Weights of a small transformer language model.
Size: 12 heads of 64, MLP 3072 GELU, vocabulary 32768, 96.7M parameters.
Training: a variant of Muon for these matrices, 768M tokens.
MLP neurons of a small language model. Each row is named by its layer, matrix (up: input weights) and neuron, and shows model dimensions 128-223. Each number is 500 + 50 x the weight over its row's rms, rounded and kept within 0 to 999. Numbers have three digits each.
After each neuron's rows, "fires on" lists the tokens most often at its 100 highest values on Wikipedia text that the model never trained on. A number after a token or word is its count.

L6.up2773:449436472472480505551537524415552493527576534508562429590414448583627420567385492513623525462515521459523622509471539470431554423550477537410503479509605474557502430529484509468531454514494613488587449457477587437488531527423451493488519463525430441515384482491567555478586400564492482534
fires on: "0" 40, "1" 9, "2" 5, "i" 5, "3" 5, " " 4

L6.up1519:469496539463490478466503529566535515543464579510515491464544497567544422599442537485470533436503534528560561515464495591483604462462364544496531569497535436483491358563397465532448528446481534501495590426529427416591510453429549523465498421434504507522463509454428531512512520569391532533
fires on: "1" 21, " World" 11, " in" 10, " years" 8, " (" 5

L6.up1084:475435509496563487565394547522551507474404561518472510452496484564449460501455501398564450431577480471512467427531442481490476485501550448456460449454530543546445487483540526380417478437523415577523485467480479581411521530620445447552471507414442438443489483536449503559427541497496508533
fires on: " " 46, "1" 12, "." 7, "2" 6, " March" 4, " May" 4

L6.up1075:528403533464520475595552523512490483506485606488558493353509472494482536440463476409524532541605490515529554471436458518475489572449470477489513501428520407549456455473500538475523489517463472493508529487498405525419459579467445469466545603470483576552417522523411526545506409424473426489
fires on: " |" 24, " and" 16, ":" 6, "]}" 5, "," 4, " pen" 4

L6.up1091:448553579530471516461494543433482619507504588502473530460509457408591658537469554502576584555469480537474468557491537598486502508523528531617552465468490481577549486479487458479528484551555478420404494429474428472534496517507520409495528560511413491506489631561525473486533499577415491466
fires on: "-" 49, " a" 14, "de" 4

L6.up834:574439522530436463574476458506461529482513520491498410384575494481466492512522558545543482467516501518492515493541449579459411523606518477454555508544512459460406545406473482516523488464624450569474483460406446551491544507441450504484507517419506548500497530478506526456440528405549413492
fires on: "," 43, " " 20, " (" 6, "ion" 5

L6.up342:469531465463545519515591449509616451478495457456532538475538503487482513570365511498497550497476519517452493580442542515559597479494449465621512475504565443480507474458579544554550406447448477464505506485543445518481525520453493542521513466480456480419514580654437525578538564436493518552
fires on: " and" 36, " early" 6, "'" 6, " US" 6, " or" 5

L6.up2715:511479522552550520533489526429480458546502474473552558522493497485493537511545429463490383461449442467541512614506579545473491551570583499584450519495521435464542549502467392552570508524496486532489501395419563455548534513439432457472564482461439532596448457528580453531544520451484515495
fires on: " " 38, "0" 14, "." 13, "-" 9, "\n" 5, " black" 4

L6.up752:449494356484448470525564521522562499420535477496435369517508470495475496524477536531528494485434459512426441459596376567428483570541431475432527483486384507532507430532516424525472489512481498485508481456491486497489486557554498433370494608436481566417435498523573569537527452499500484551
fires on: "1" 32, " " 26, "2" 13, " and" 4

L6.up445:491420501523480450594427516553487507517525511434508532513553388510510506535520503492488495404574427426541512583399515525557519505498538549538520530409515428469509631515472649524515505582476469435436468513490539469510516598477500518548502438473482477538459477545516540532503489510482477433
fires on: "." 29, " United" 19, "\n" 7, " as" 5, " to" 5, " All" 4

L6.up2737:472465545494567532491497491466520486449442567452538475432448481586521452518530444446463568442649535473535491465416533433381541445452491420481496474438544505478558453421499491513434527523567419504427474494482465551524607422507423504532446542418480502466479499551555525471575490528520569528
fires on: "." 44, "," 7, ")" 6, "2" 5, "th" 4

L6.up391:419432429449458507466544541431520404554477511475565495491566490495440477499509485489473431627505542481476514544532491479515457543420525508577513530528461340501466463488500484471490510452569500465538539426499499450462580467565476445447521474541498465533517573577549513544494543588514560420
fires on: "-" 43, " of" 15, " the" 11

L6.up2268:491517422440595580549442470530564535505435455439448604495527506445504520536453469405539484544608406524554454545537462479404438571424497505497474411419534560520604426455500429483449505527517563465554467402452447463577453422522523458545580495400516481421497439485425593433436449480561503486
fires on: " of" 33, " in" 8, " (" 7, " University" 4, " and" 4

L6.up2908:470529487531445543499501499488472497385512443442540466474563488531462465551473538454566517408486497428440464513468541563511569554471481580517434444529550437494416559505509478566470477500580549432456459489460469488577434505507457537498544482543429460541430427454461574515464532504615578472
fires on: " |" 28, "," 27, " were" 11, " was" 7, ":" 6

L6.up2539:404549502417551512416561456506448491504552510446506516590527562461549488493523474509506451427503476481528443581441513541561406526512556390493541494516519533513524539362514484550556468555488484481444589437525422420470485432484432495546521526542485518526420516499498545448509555534437562575
fires on: " of" 27, "-" 11, "V" 6, " |" 6, " to" 5, " \"" 4

L6.up1973:567543438524505432507454530458493408578572573543563502503588378546471476408442536582570476474501441433506542464489555530464543543562448363527534509506463508520550501520418478538444490545473518544562514426502539506510398473470573482537580488627531480545531499510535539505442424512565463402
fires on: " an" 100

L6.up2049:531476522540565508503407439520541491498423403617466483455479388505557463576524508446515456439531464461440576575500464503443457539506394476490491546515553483495461479528471498496491578549540516566561473523500548479441496443479557452505523486478493554480409481626450516547501496465508500441
fires on: " the" 30, " and" 8, "s" 6, "-" 5, "'" 5, "umb" 4

L6.up336:479536513560495477498550503481478509548516475478458580459490499492478558515507512523523453463557512557462490469478551465566484479504475535517453564491528505475511509456540625445506494451459572550561499513459544524419535430477555513442495427521508528627463587536476526486565480442477550511
fires on: " the" 28, " and" 19, "–" 12, "-" 10

L6.up466:531480435571570510473501569481613538521484561435480534452518500576502413542440498533466422476523554475562482514434470560557460419516443510569422571473440486502501429488509518573570346501368467514532476496524504457519534519560547527605543490523479498411630476488483539506503479421579471493
fires on: " as" 27, " or" 15, " of" 8, " and" 7, " not" 5, " No" 5

L6.up2430:561540432571559502350500521459393566506430444621532489483634472538416476542471497484493537522532532535466437428475545511490447458473550526488457438498555448530466504446450544429481443539459541396577514513455541537464557507446456434383523506508531389496476567492445581483565542536530530471
fires on: " and" 17, " or" 11, "é" 9, " |" 8, " of" 8, "-" 8

L6.up2085:453450571482651474432513532545531481495388547531650482480354487594560501477565451557534544428513460467432534447448503561445461508491467569540543526517591500469464470485449512524484498518494372540525551453566520546542487418480484470433492498520429440497480537408417570529473568457526486495
fires on: "1" 45, "2" 28, "s" 6, "as" 5, "a" 4

L6.up488:491522487495498503493392577491434512473441567555523553499545515478501441496516461495487497441497569673475580482518510453372447474445533478439465576418424438494541403482507488430479433527499543534475519539462490537590542555491480460470503399508466452524556523462535446617490439514476485452
fires on: "1" 33, "0" 22, "-" 5, " " 4

L6.up947:468549500560531525491559500600430559466530521524447531486509542523493500555480479550511496518540463478521557480423460597463444463420501481493531479464549500449553544551547570485491499534411499471479479533519541395449505612504456499533572467464543514562530534547470427470467499404472489515
fires on: "2" 42, "1" 20, " or" 4, "," 4

L6.up1750:495535513455545514528487559504462580531505494536657437567485563514462539435447460479501479454534571570535481570516495532538487507395432491523472507488483412507440504565584484465660505607492466546497542514512510519599451584530483532595558447521440436477597519486511519485430454566514477488
fires on: " the" 17, " as" 12, "2" 12, "-" 8, " elected" 7, "1" 5

L6.up1332:543543516397534442446478549458512505557499531501491460417482549578557390558496523474572461514552567447480428506464444440464485517553490472397476550494530451435542514550534519429521468550524500545442527606475487502521510430515497562537531452422468517476489389527491499490522539564476441553
fires on: "2" 25, "3" 13, "6" 13, "1" 12, "5" 10, " |" 6

L6.up1968:527441485524614485482647567525499582490516489469491543490528463569526528550435501495560452564432467487497433455474499492532516512593520533509473574443518448545429447545494473549472437538568534499504510443535483486421525558470538486425454558507461449596407557535529480527465555532501548514
fires on: " and" 40, " addition" 8, " same" 7, " end" 5, " or" 5

L6.up2201:431521566524494519539473525472485448564448445520547519499513520518461483470615392456554487484532506477540466559507511502496564492559511452541488556562548495489505499464493539504504595456444546513420502438478495566508567515513540516399475511507487549501417433518433407459459534565502503560
fires on: "-" 37, " by" 19, " of" 19, " after" 6, " the" 5, " " 4

L6.up401:593546553490573489478420428476509550563452473544469540499561517502443494443510535519498448494490504406537484468555590513463630586484572449458492551410455476508538474520550525497552507496497536550490388408428477471564401508525485473480510543498464461517473469562489488494456610561479426537
fires on: "0" 24, " an" 24, "," 14, " in" 8, " same" 5

L6.up1626:525440543513504477558468572454515494591473460466454531485479487667472497609521506499447489558550578447556539409541464444413574502481445483491511656562568495551533415477576526451412495505511502522492536413520502436424440500411538559420558423481470466525383529501507491455494437501594472516
fires on: "s" 25, "-" 21, "'" 12, "1" 5, " (" 5

L6.up2414:403483525449510498465439541547467424512496403406467469475464577477500444517537319481474510476550430508521605502570560606553480495452553468431434525447543568481503531463398554416495435446499489468438381554519432382477532497464507440502560487522530455580561471476608546566496459475525506483
fires on: "," 71, ".," 11, "." 8

L6.up1253:537607507533497522542472429609427475497576514470503503557578481528462484478562425576569402455507452469481489480587492455448536567470532421515521381494443536517474456510547450482435471425440524495483515554458528430486384483457490487479512522455437550550535542547490557421536541438485460470
fires on: "9" 22, "1" 19, "0" 14, " Fer" 4, "-" 4, "6" 4

L6.up1841:458521493496513491629473614467507497480420549464540528538511546592547441498518471486382516461522598470523410544523555449475480425481492515473510534446547578544539429514349505514472477520538564599504608586534510570473551525452514521556494448532465492570429532526530438466514491501395482508
fires on: " |" 27, "born" 25, "-" 7, " (" 6, "\n" 5

L6.up260:507476564456539465490455453427441482517452522536645453497448414444497447459500456487508484423598539491566474516407470538577547409536419462428489519419586509490517418576525494442488510377432541493472535431478456527445590463497517517510470500504509554529520483486493598460394494558524463459
fires on: " " 28, " the" 19, " of" 16, " were" 5

L6.up2935:596564554511507647492564502528479413516444502511627567456544519405388518463458447565486582573486525473493564608550491602510478521517487481488492437499536521453454468512525463463512516491557448440464478382562551468557477502522543557537545517546477552597492373476565558440446473469546408494
fires on: "," 83

L6.up1193:442528407546550514462481549571511527520463597477509466551409456498501544481529464521656532431537427482564515516536420435524504472517496410480646515508508541510510565433539495528473445454475480463436491532468442515441556482529593461489580488495491548465584572529471380568461633504562579484
fires on: "0" 24, "6" 10, " and" 10, "7" 9, "2" 8, "8" 6

L6.up1483:486535541465543447511458501574474457488502523532602524508492437578410477510483471512493533452471539501467546475445362498470546470455565563458515481534506553381500579476515484515566481472484506542406526500542535466490529444455404454425474465351504534525393445467394586398510428449416499491
fires on: " " 28, "0" 16, "1" 16, "2" 9, "4" 4, "–" 4

L6.up1727:519545481489463458515482552477520495447500502561465542588478500442487482435520489516523532542472496499590483444420437461449485458516510489382491542383542420511514440533546618637451491542531514495524412456503514473449439461581478461482546449533447479500465484444492593416534592481533406518
fires on: " p" 19, "0" 17, " " 12, "p" 10, "-" 7, " digital" 7

L6.up2626:425497522410502493415529527487397502544517374407542473460504545526450479566460573541564509500580557513559516434504461498436451542492489406445469553434522566532504511486443501393495382471458538528479576555520520493499535580464529437526484463543449468482510480415441437528454470517449483435
fires on: "," 68, ")" 4

L6.up3015:424434511432438475515519572483494579514541463456528626490493481510495443529470529453463470521520513554509490530469419540460401510445553487563483530509491454471490482531513587484553474433533581534549495450426446496499523513563541529512543565522518577463502611620525462494550471584478489544
fires on: "\n" 36, " " 25, " |" 8, "ici" 4, "3" 4

L6.up2413:609556514484462586562500617434514523583417447532508447429524486534403465337487507457479552557501515493655476520529416496504507515484491502480500532585494506513483398554557497500484569545536510475466505581542464491449542463573434508496549460436468512474565573418492534508502602533530537496
fires on: " to" 13, " and" 12, "t" 11, "-" 9, " in" 8, " of" 8

L6.up2214:550465445511475478417460525455498502460411525502443511487475546495519507620461584410487522555529522519467486478525541518590610436526489562510493521506492526535455510562573512417508518511464516448418495535406483485473516492562449514419508506520478494505467395365475594444592461488574373479
fires on: "," 18, " was" 15, " is" 14, " only" 6, "ag" 4

L6.up2178:499583489502534541498509483484486447567611491405581558469457452442416435405493544558556477440476460528479567517534563578498501550547533524497531458536498520484477534535522388533513522498433434438463486440452392384501537559518402465549489491446415465504526520538558592490490510562511453454
fires on: "1" 30, "-" 20, " " 13, " with" 5, " of" 4

L6.up1527:461429548575511510460509419583447550400516515431577513537522416483404540463485560538462434472499613512512492459447470576499511513474444502545447533466457490512463446470412497474486478490548522515468573445479463468656479526474522499507554431516494467510478510421446552533529499568392424553
fires on: "-" 30, "–" 12, " " 12, "/" 11, "1" 5

L6.up1705:491500580529557598459549485433483447570501463536474562489510525551566474485582530481555380480578480493483464480503407451547502493449530446494528495570550586538538428483445513459576510541473496562437499548567485526462458535497442466403555530512521604582519511576539417439445456598555579454
fires on: " the" 23, "The" 14, " The" 10, "," 6, ";" 5, " or" 4

L6.up2322:465503521375525557480526402411477473571509529539471567553502502461610542448492529514531411479587519532576531497627541531453504549466483461477469442483562539452476470471456531553539542484510447578498489452478444410516456553441521505525502471534583585434321348512495476502490537492477502507
fires on: "\n" 86, " (" 12

L6.up50:471547508555474614470539513543568474561481538540503615493563504513552571535494587522476535518478533509482535447476510454540518472430503503608468516470444547449482513418473462453483493517487498517541551419463550487605509515493548542384463514520495456634497529546502552513469450556522526476
fires on: "\n" 25, " " 20, " and" 12, "-" 11, " (" 7, ":" 5

L6.up1219:452555548494488484462517402563584512531569539538469512487569477450499446599503449586607448488550531438582594514506514400584463505443367455428493482446556505516518520430568498528466430583503510497473556602528579428566382436497478481497550351520482419441490392439565442514495444385457435515
fires on: "1" 72, " |" 11

L6.up1308:378632553478567504566539472438443429471578431528502447470520499444458432485472529473574502516464451503535469451491567535503546490546486452548524493409533418462431480527566509498533536491495497478552543475529452490619518564497505440476538458511407568482564559510430443429580590520374389545
fires on: "0" 18, " A" 16, "t" 13, " a" 12, "1" 11, " R" 4

L6.up3024:535469494598449506510422498588356422544524399465567486501476464532530584516551547454528487535467451465495433521458481539606495474573526501557504500466543453491454499503401515543523509523516545525546511484407489491420536495426463507455505553499508556501434487554541491470548524470519483509
fires on: " " 55, "-" 15

L6.up2199:455431598543400451583518528557536518537533583501522471526547559523528596484534561576568530470541540411501406506505421528605583475450439488563466532498559483503512483507511483465459504481446493483464552413575491481516409510480490510419488471477554429500504498428496476561407536533465479449
fires on: "," 32, " by" 17, " in" 9, " of" 9, " for" 8, " before" 5

L6.up893:548551481534561398495475522475436468575539519491607536425454469580534508579429506551474523479480511549542505529452542476451500498452499456549535537424523513464545492511465489571501457463502485496505448562516497506401470443420602512564525534574431479550550531578467429521529462604450622458
fires on: "." 19, "8" 13, " and" 12, "-" 8, " " 6

L6.up1373:420458500548578477452430446519558399572538539552550424526527491409576467442460515511528529579530462503470526525569520548550507437508564526475502505463529527455453448479533514594505464474456468495487535507542522537520536475489567467525554521512490462549513610441568425509409532488520486423
fires on: " and" 27, "," 18, " or" 17, " to" 5, " \"" 4

L6.up924:514520493478544466499489484529505406441553468455458528583530585508540509536527464451504520468540542543588491452417508406501485428442465492525563512481486441527559473472485535445442438394481589500533489527449543398536492405520567473502533477325460507447494474438476467505488518499494418517
fires on: "0" 56, " |" 12, "-" 9

L6.up362:537539479438476520614475411537530593546597533542479579533518566465391443528463541572526544508467501430557612601514459509526474514564584533565565494547533465529518502465451534557500446524445602474439467448510560555539456460461449487521492531531478560603535544581506506471425499469389522494
fires on: "'" 28, ":" 12, "s" 10, " dairy" 5, " home" 4

L6.up238:488450472517532552597523480533483517466515510399545464476465478547561494520469458490554466534502505526536430484489491539540508562536489526483492443467441502489538565481423573520526444518478504502474502576548508517527484510488535507445559672544504447459351529519524518576520421568458439491
fires on: " and" 25, " or" 11, " /" 11, " (" 8, " also" 6, " |" 6

L6.up2337:573547561544499451471511549483401513472504587471618487447533532527394506527515562423501453454487502483529564517296553446541485574424448557529508524542477518519523479558489500608585439538552537513521532461469484457579432480510455548423509643615595528477562495467494495514439460483462564474
fires on: " |" 24, "\n" 20, "," 13, "-" 7

L6.up2401:612401495465476531482595533522526591443486513466540454460428543465562414498538506488540432455559596550423483531534501493533596461516511535525530489494531466417511476539410479491525456456450508486531484466410479511525574439439420516458536484479516461485520431521476564428509426601486532470
fires on: " of" 39, " in" 11, " the" 11, "," 7, " " 5, " at" 5

L6.up424:491473596556582529513584485480458532595536479601459439540463474513483530475522517475543540494472495492501563476452592557432457482552488508509440532520556488487478463448535588409494514554503516487562622473478511507448416501409451488315499478573488527622492419506506659461512487456545559455
fires on: "-" 27, "." 17, " " 9, "'" 7, " and" 6, " of" 6

L6.up1513:495494392527499535493481493521449506549470489592548380518487505590628474574501496550489534520453476461564499477487508576514551486487436552492583542525444584442525467534443568542462529473523580463464500425491518444543539492360477455425405534471528540500600419470547576521522456480508567467
fires on: " " 58, "2" 12, " (" 9, "3" 5

L6.up1063:448474363526480485545448496476527448522543474468557415474449379534494547537436492554557492508452556492529510548479391529411505476488468529469585480516519494382517393480512408502518532540571552616463498450509406456542294476564530549399539404480505441442418461535426558530471538572489420472
fires on: " and" 23, " the" 19, "s" 7, " a" 4

L6.up1288:442518410521507493503473578554511455594510539451448539610446546539481486502536510414515492492522476535489486400518458572485456523514512492504509513477538582480497509525527485535603460508614548464520509490475486507447527476536548421451558348445493563496470445449448522452460562496531488387
fires on: " and" 50, "," 35

L6.up1919:519613440501484594545505535479559460471588551438581527484616479563518482525584461533547573479507490489542563610570551621570561556481525464533503407456593486479561481544501470401535526519539479420531512480487422499592440408497510519493525439485432468552459402555551513437576477434547483465
fires on: "," 61

L6.up1211:483562492551539487534459406489497545531550477592510475548469472486503520521428561477493492468493506521464446516385490460441503549432573437481469427499473433451500395527495418468508547450479517397400458413496543464479548530438462507497483499589476485484531560581541485482537439589469562434
fires on: "," 44, " (" 8, " " 6, " also" 5, " and" 5

L6.up1746:563455565531553523427552572538557408588526496446631527476437456456495462513528573508486469531438489438447478571574484491495454447561548497479463535549497494464490522468430496457500475460501496566555481446468426474536566516464476548445570481509484460489429460523549515567393443531535589409
fires on: "0" 26, "2" 12, "3" 9, "1" 7, "7" 6, "4" 5

L6.up3025:520489500545477518562526522496502485491515516416504463531516354493447440586456471529433540582498533476431638607496515608496501411550567515487546526430459474469635463565528549560459495405539413409556535418420462581522548525539499406479543522426514542506548632491520498490517515552516462478
fires on: " to" 27, "-" 10, " or" 8, " and" 8, " of" 8, "%" 7

L6.up57:499554556498426450483546609447437464529526520507494475529510527506461479465443494552585520460481476530537517482406469548442478465489491507497484523451578390538423535538515535479479469587487483447622537547600507482582558550513419549464602453488440484432513534412476439446473622530566475509
fires on: "-" 29, " of" 9, "er" 8, "t" 6

L6.up927:516465531549658489532449522594518493592447521474501483564468455524518441462508514482430514588522439517407549541463474504491541444441482429540461480573502430474490515469466494464478535524500519498485563495478528487536527527479513465501521460568458529542526475457532519473477446560372466512
fires on: "1" 64, "-" 16, "2" 11

L6.up8:477462552532516557433524501485468429575497449491522478442620473556543507431520448515486525523484488503500436542433451469593612468521465465544532444412552464549485486540507509482574443442526481515542589614438519439569470517524499460450525445407457573503406487528448519500455604465484548528
fires on: "0" 32, " " 12, "3" 6, "6" 6, ";" 5, "'" 5

L6.up1978:500543504505502569585595515449503594548500554499474571526529481470488552554515563462478500501602519586448530571537451552516523487525496374556568494463454417491512496436483452447509473528453556466491602512537534506449479474504463471546539542551430435562489588560518524440513509525543526514
fires on: "-" 20, " and" 20, " or" 17, "," 13, " of" 4, "ed" 4

L6.up2363:478500500500543536434498584593551437575394511487609588510389598536538518451461513437559522520552475355491536431573450490499534515494535514538519519478524473454528441476468497545506532519501376484486547602463516539567521546563548571654502418417349443549502511530430501554480494586456491426
fires on: " " 60, " |" 9, "2" 6, "3" 5

L6.up1542:491466429483432433496479481499448556488461338540398442511557508422466513497519410434417511551480524427530573535466529518513496540517478502537470475526479425547503485476385518492519514513571510508469556392477404541453527491569558576507515507516571464507427549498555517443489495494420511471
fires on: " " 36, "-" 8, "'" 6, " the" 5

L6.up655:460520574389486525543494444541532455529594485452519479476535573471506473527533605588508593387552469515494542519376527493393564446577405492482576531432459537399500532492531505490494382513560520522413487443563470573475550391461592457503463452519517506601495526619474491499515580446485507531
fires on: "," 32, " to" 19, " and" 17, " or" 6, "s" 5

L6.up608:490573535504496549558505572582548432434464502450602542515482482413529564554543482422457560469470491502501506444444403603424608536530452457535521599556537518453556521463441473486533485487576486606459536487498408478488528581534474511539480425471563505465490562490573501454453514475448453438
fires on: "2" 24, "1" 20, " " 12, "9" 7, "4" 7

L6.up740:438536456506404518500594557569451496479513577601400503541506559409503501442492464425502471437575466429491522486557482444535522513506447420514452544451443504525540510440469539439509502522494462427581532545512487414519461478449474566476601532487580624440491495531443435472487520514490499464
fires on: "1" 25, "0" 13, "2" 12, "7" 12, "5" 8, "9" 7

L6.up1835:529502530510554528490493523564470497432491546526536408457464538535482507498547478456470608539465413496493503431514470465472497507567496459516563501487471453404510616392459530524419521551509456545515648415424480459425465568423471483405582505583411505514417454500497489558497618488549430539
fires on: " " 58, "," 18, "2" 10

L6.up877:465496458484418490532480544499489531440502504525492432467526523482537542404558498538520440517474508564558452536438460458478611506507471541585551393457555494527472552535523543579505478454511449562469503543569396401571575562433537497556623408512469483521452388539486569518477461507490527483
fires on: "," 19, " (" 15, " is" 9, " a" 8, ")," 6, " and" 5

L6.up2631:406497492499515507476536498585540514482482494540464540575580611504565506533454648518424449427528472449588454543577507494499384468475473428468479450434526480517478487467436494502475378451514524515514461432488524494500525529525455561539378504545473480503501508587531491529491485553452584497
fires on: " |" 49, " hold" 5, " " 4

L6.up2335:425506451469557506441533555468446474452482513347492526592453524446474572502431534488546474586482462563514660481534452465422432527520489437510562459472503625543565517506435437490517424542563534487546513539530531454473526552510455467507414504501572460481503481434489569574593604560474482513
fires on: " and" 31, " or" 19, " than" 9, " Votes" 8

L6.up1713:449531490504477518530480517530440543420410491575625531437505514462552504502539498458457497490592496487434537529426442544439521419417556461456511537353452556560525495456501526547551480540513544605529466554451547473451581442516587454494599435468489562411501526571473589531520558516467500478
fires on: "-" 26, " of" 17, "Ra" 7, "0" 5, "3" 4

L6.up1568:517517506557476460550612461545438510519468551590546516436563544412511582516500525476591526411521521484484437469497493554554494442400478530545386467513495476460552503510515507473539592538497486465498533557457429535541413422490516483498521520453503417464507428446538511538446613435487478488
fires on: "," 86, "0" 9

L6.up1407:487463503498500527508428512502531476522564513405442474507472497471485521482437567532462509467506547494462519511474510553432524418470410441504471558496448468465596541466466433522488486560565437463403493581397473409468563503513489446481605380401466503566535549565425449551539458473407508443
fires on: "2" 28, "." 18, "V" 6

L6.up1932:513455423473530498418507549493415560534406510517538530568457493494442386440494521515512453518471499555484461468529470591377498453483575501503506535545602490559507493463483451473541502511458574511448478464447450463475551513566499501494493467526453420491464467532442539519519566615507583439
fires on: " to" 28, " M" 10, " it" 8, "-" 7, "." 6, " up" 6

L6.up1618:538612528472564545471550537492513610548520559448431477492374483411478519542591566530514492475586548510489481453490444436484496599536524430498487522515504517507448527448535510562516490451464519465491466570429560496469590465422497513484470388530509476579440402557451550451465576456472572463
fires on: " and" 33, "'" 14, "," 9, " Best" 7

L6.up1584:442589471518536468418535470509562504482490580516607449400488490500525534529531549506501512559464491546581616560474499570491470481526479414500498433445496526520560623478454560506472591479425492531461528431395431468512507486470426511470560526467428436514508465579495447544487461536469527515
fires on: "," 27, "2" 19, "9" 10, " Network" 4, " to" 4

L6.up3065:441502500508484576626510501541576585490507554584422526457490579467519465539451662489511550441530492491397512502530494543570490524460454526440468562567417468479564491557420591555462571490406470473492540521458501532430453434448463582531480521502563443565476564444536477594456564572460527493
fires on: " and" 16, "0" 11, "-" 10, "5" 8, "6" 5

L6.up735:442468557476507476517447506453520490457483410541462608532473550465447513491541467504469543402551438486452393480506563530567478473510584440499519490467410534509552519394569445473521505488572485495491521422529518471513452613513453513533446449436377484469517539543467524548505523501530551576
fires on: " " 43, "." 10, "\n" 7, " (" 6, " ." 4

L6.up2220:508445527542437464498594494517478558453518491441493442559496491555528443462429518559532506495559424546560450513513585517461573519496594498482505508497484527496448426386466550565519420601515553473469463510504433484489505450532464540529488497489579448495434548556488521614547456502520568453
fires on: " and" 20, "6" 20, ":" 11, " |" 8, " or" 5, "\n" 5

L6.up2065:478553551536480492472472540482471468453608476469486566513382479527500514463545481554577469544540464401468455462514441528568535478528470502563550501402463456454534517380448444454531492550529552563460491555539537435475542408468554423549447436525560544521436571535584532450564582544504555529
fires on: " and" 35, "," 24, " to" 8, "1" 5, "-" 4, " can" 4

L6.up1755:638452452507592517543453559508516515458597569605535474519446539532496532554514477574544630389443535512503478435450447474505441498494432398481437477545547522482519458457514490509491584438472515528608471534496552535461592462516556549508518533403504577514579539428438585429386489479533526545
fires on: "." 34, " of" 16, " the" 15, "b" 4

L6.up347:362524508499553561463440488555492478504543400448457508416492526576592471544495537542554490576564493504528587550574493526457491536539500411475508491433448552528489594530496540419551418535476556531480573479564503462459557469456515477563486530501462512484480526492531509455570479452519478474
fires on: "," 93

L6.up2248:468473578574488450478552553488478475561536486552480546623495463420568449509503599585470456623559480547459469504537499588473487428609554460553524495485487433517470521481504488524558490495508475458509540424481439491552436578466497408537639523452535430494376486582571429480421472445481627437
fires on: " and" 30, "." 16, "2" 13, " to" 4, "1" 4

L6.up2115:539503538503472509522504460514484552460486517446470588505502530463540578538530492511528494516360544536499569554476459451481588510370455482503451507475551506581632470439556489480524358537519388523488455513436539494485484528498526397474384533518434439518520481490488477522431524487518503486
fires on: " the" 24, "-" 14, " in" 13, " of" 12, "0" 8, "1" 5

L6.up3028:475492505554546474498491518599546495634460572483392563529514470391532441446524556446542580481385445485433507505451613546449497512503543468527502597482453491581508562501515539571486436461564508461500453500462609498546487466437524448491498543455444533466478408556471490520551460532490494457
fires on: "-" 50, "–" 10, "." 4, " round" 4

L6.up826:491513437486599510467541482460555516520488527551502418467495495450458414498459516509480536522423475453528598340510483505482464484562540485590449470433552488484538454477498523502495528459495537460420520459423575579434445542420495405511500556660484478519417506516434556551459482473549577489
fires on: " and" 37, "-" 7, " or" 5, " &" 4

L6.up2312:497453468476429472570443518458544469568431481508438506425600511381471473578487614443554491522468553521473507442528553517447557542451469499532540392474427431452577505532364472544531446567417547499559489512450531527529445402553465499522618519528415443419458418491511505492465445484465410553
fires on: "," 49, " and" 31, " a" 4

L6.up734:506550496493542568515556422508566398519537577456516475502598500539524584448449535428603391481514443496462637471488551518373532452473517478507477434491421466487477524480554500530351539532545517559544432499513583456494457599440441467544492448539556520541432541587541390391509463549487540456
fires on: "0" 26, "2" 13, "4" 10, "1" 9, "-" 7, "," 6

L6.up525:558597589466455522446494479480475519492565550425455472517539583464496476480484453505495430547467546553554554436529558419509475465489573487486462445463443563479497505507537511456486455498498575498473546488504571504478423507504495482471600509501448485517481437409518479517526445562401579434
fires on: "0" 72, "1" 7, "X" 4